config = dict(
    num_hidden_layers=9,
    hidden_size=448,
    num_attention_heads=7,
    num_key_value_heads=7,
    head_dim=64,
    intermediate_size=1792,
    vocab_size=2048,
    hidden_act='squared_relu',
    norm='rmsnorm',
    norm_place='pre',
    norm_eps=1e-05,
    positions='rope',
    rope_theta=10000.0,
    rope_fraction=1.0,
    qk_norm=True,
    attn_scale=0.193,
    bias='none',
    tie_word_embeddings=False,
    parallel_block=False,
    extras=['capped logits'],
    init='normal',
    init_std_qkv=0.0245,
    init_std_o=0.0245,
    init_std_up=0.0245,
    init_std_down=0.0,
    optimizer='cautious_adamw',
    learning_rate=0.000564,
    beta1=0.9,
    beta2=0.99,
    weight_decay=0.21,
    lr_head=0.00353,
    warmup_steps=476,
    schedule='cos',
    final_lr_fraction=0.03,
    batch_tokens=32768,
    max_seq_len=1024,
    doc_mask=True,
    train_tokens=266400000,
    max_steps=8130,
    dataset='wikipedia_en',
)
MLP neurons of a small language model. Each row is named by its layer, matrix (down: output weights) and neuron, and shows model dimensions 149-276. Each number is 128 + 32 x the weight over its row's rms, rounded and kept within 0 to 255. Numbers have three digits each.
A block is one neuron, or neurons of one layer that tend to fire together. Before each block is what it responds to, as a language model described it from the Wikipedia text at the highest values.

Responds to: Word endings inside proper names
L6.down126:106118095179135117099105199099160113126115109148102159061132169179169104109138152161143153121183074070126120127125156114150203145143156157119195130141084119102111116091171138120078171084115038133095079098148094089152125100171101120163089106131146107130133127143143172133131131089131135094139132099129106176119104151098156111107119112146114147146135084150188107137102161131153135146123
L6.down301:131116174127206084168081111092135135073139178162094155184128172165102057173119081139093158189107133162126144149168110131116097110173153144128131092152116132099131132162105120165129124077160140187131182139208141120118098165162147133122137062142129109113144122095113119077088081201156119122103120121101167061170146148154122123092135125160189117126129143070063103121058104119093120175125
L6.down388:158110109105100149094107111101136132124101083100140166081105130144176134150126143090077141104180184082063127080142108166108112120131108162092191133180131148138160104150157147123132119110162136184157083144203151126116143082147159114105201120101197077121083178128150153150138154096113123121161126183116140136110138153118146117115147137084103144094154107082154144121112131142142127156055
L6.down463:181105113134093153115121122149098143144125133149195142095107190108206102124155048184142167110144119036090133131101151170130118159131098171076134131117142120117132144121099102045119129098205118181115036170130117086148122127165135167127158063156117086133080145079163198117141118150161168120162149135122150119134093124162182154117119142088158150145136077100153157163097103170155139126075
L6.down938:071089163207131111129142120175113119135129095125123129115145165167179161175138077107156163151115199147103184226074092139154135150125062099105172123137181116122068084087130089100123186130117124130137145175111060107170181152098121117117099217179174129146166124118127107118144144129127117097165110146109139102114118127115143118179158131124139091094149165171137114157134129132089080154113
L6.down1086:102145126138155085178135097096108099146114190107119124139133157130133173085098147144151113091130083125135042144117137175109080094137090159109088137122133157103129109140138144193124146174111122198175093145167167206138178128134147116122085058140094097143124119101169143068108170133122128065090133161108126134112146143165097129106098125113106121107125117097079110149132110116160090109129
L6.down1178:176111090117069150074147102165143117141114180140148104153180117131171152151131086067061065191145134108105113101171061157099123158105118076121123122105119123121127125136136120153185078100124190172120104110162164152109157133093100086158067096165161112130166100124167115124093068189072109108158157129109133121123097106097157106133113067107079142137163098114104107165098115114100073121080
L6.down1606:164192102170181086116106137081170172157112145092165124122108176137137135185140153152191137102119116154140134103149131179103149115170173135174119092088060078113151143144172062082091123104113138151143135104153141111151121167142127123123111066121123141109163114121122106102120139125178135165180154089171165173093115148129066082122101085115165117144098111079084118093060191133149163062128

Responds to: Multi-word name endings
L4.down394:129189166051098146118124149099148109118098150139137192131091128126164130107201023114119158154043156177150118118122143148164138095115141128136106154119141197128049094179196148082109089147147101117163164113077093137130157147122103134139157111101170158079107103185172087160158150156147156125134109129139142133127146104123124177127079103149117087146115162162106138112117151123097096121092
L4.down466:108113086105138130153142078168132147107139115133134163166090125109149197172140127068152074095130096177098159134091119096109115144131188113041104116146178206161121134148110050195183127164129092131144115126104128169157133112073130162151121157120154144154110149122168122157120092123126100132134120135125155143105156127227151086173199111185163103152104134138144101176170072172152104096148
L4.down549:119116120114024121144115061084121084152100134142119135121070149112152211186110169130157155056064128094140209101159077106115119136089109114118173166199085156181125122105100198179151152121086109179168066129091113109152157114114161161137168103125078137146103156123117146126146158167129154084136137108175096078126147156152125143162155127138105133139147124140152122163156073097151218122095
L4.down622:128161127072213176139083106066155093095087124172093119125117130107179175109120157084152161082095177094134080133109129110083165084128107105097144121125136120103106130087084195115137150169190108130164148098128129122137143106071122102151105114177132092097111135126132129134136116117132190143118078109178112125146082117099175137110090054154113094083119096068089055069113111144090179106135
L4.down625:165121151188101157149087064165123132163139126100073101157113138068146135108059148132101199133102081111163134130109100150086134141125142111078134113205039134145148111081099151144143140119066107126174121116130174116100160148106129153084124073093096078084138073149098142123201166136158108172185137136092105154140143125083142101100119117129080157051135177165122127103147106173121105072136
L4.down665:128119181127074150147130146102171103144141053152115119103079150115087117130138165190166076131164172072176154154153120118129175149132119106133108111125108127145146188148129168172193105144168106089140137104098186173099084147128159140160126103135087096153155164120078177078120117111075106107111140118113084162129131161165118146131136107061130099134159145112183107142124055177127180101118
L4.down693:146156097114105139076163145152096090154102117112117170101145111116129138039118123101148147113104132082167139144147141136093084126110139193066132106088140128157102157079171127114132143175133099147117109162092142120127104124082132158139108155072121102126120155106117183130120183096141115131164130156162070164132113113151156123159113043129104140155148135115098142145126137091179167137177
L4.down1375:081140102091106088103167115101168096137097134084099167062090178069190164087134166144163137112107120085180104110134122174144126118093098145102162110146132133157119116096160146128144171154162070118138101101090140148139124086091093120176137137175142123104100104131176147160152158094124193130133127140154092149109106191135175059144081069078107142098166118127148066136150114127133121107134

Responds to: Foreign-name word pieces
L2.down498:146193150149072110121167053107103158103083126162108070161133086117116104153107131137148097163102153119122113150122076131107199122124140129155118163119150114151117162115125121118175135138124166080135229172110164158048060146106158110123070148139122122098142086089119122093101131100092125118112166103089158130123167141098142136080126161121116131128125168084116187168138111113059094190140

Responds to: Word-final suffix pieces
L2.down418:139114147184106171090173136175162121153161136136141148132148134082159097103115160109125123069114159086125133123113176149099100106135111089099130007169061115097113106111100121177142120214088130233064091149146179110112135153124166170142204127150166108128073074087095123195092182146098128112157080173151138117115098144106126103114124171132137150109115171082150113102114133151114135085104

Responds to: Mid-word fragments, non-Latin text
L6.down3:116160165119031092104088134128187151183139168170099147164119097096125113103138175127137048100147131125103090107145154111056077113049109100181161118138170173134084141046132109169121145090098145166044211161150150142107120150100123116121075152119132125084132130139100112146175121135139127122104100122100130061134096142132184092150159124139165103071166105084086136166121093084095121151122
L6.down110:166106159144121107133128168106111160110124067141106068154093147137126173146082126066117119116085165108139121125190145121141115115121116136160127142121116113135134101184126108140094142169158145083132215127155135122118114149103182097196099116116088135150148108140072118167057096111115109160074135136092126160152121094137111174089102118162149098120068172113085067173107057147146117153115
L6.down200:116160065138122122117133088130131162122053140147121107158114088164089181121075136133094121172152121077110093098133086129104105123114111115188168139160123094151134154107112157093144131095140138184130255180165156081066173115156142103147135117092099119115118126098186094147121164131092121169112128130112105060116153143147132115053165055110071161160094138124132146157128105155106104193131
L6.down562:095161159168119139123131150124119161135108095120136088141190086150080128067115129144067101114167115154105126140090132108129093150124076119201141113133153112105142141183122147136142128054110131145115249172160146192033098144102122140117124151111144124086126126098145085080141186123099113116062123139078105085160141142132118123100151100148114113127117063076154099158128081102063124188140
L6.down871:098146195130130145088149156111139140168102142130120115132141096098131203132080151230122121138084115082137150151158131130147124116192162130176172137157156110156183122146094091073145078113187093107159205167118151134141142132166175060101188174147139130124086157094102124139137135110100104082126115137144152068169176073130143109111168111140107116122147142148101124161141175166163115178150
L6.down914:131153066170116178136146150166154172127130156145094136104178146100087146113174115103111117115128094131093130120095124189101125141129115144149134098125091103129121095188110091112109190181151150160101170175147145102119123211112111124158139160093126106170136075107109011116105146139127149133128085148102156088130129154098114105108119131173133103133077155111070118153217069124099123147083
L6.down962:180146123127165115149115071094156066055124151106157108101164121193117158182145119173068101086070115115106119112079088104148134189085119128146163123122137190096134202163151146174147168129080103140163106106171128103149124121139139154084171189106152144113132136183119100159160162159144111159101129145148136112130109101160130109177120097138147102163152156115113162107093133155093168170149
L6.down1265:107169135155157138142188122146131123116147181124074141121136131186085134141151121135075139151119129099106093130117133115137090158133122159100181070115106083106104149159167137157119119151121083151197181102126154112227114052080196151105124139123128064102121099126066139056145156147096122209070086134095134111059180128106120148161172097082127115147118106147149176152090167129120195125104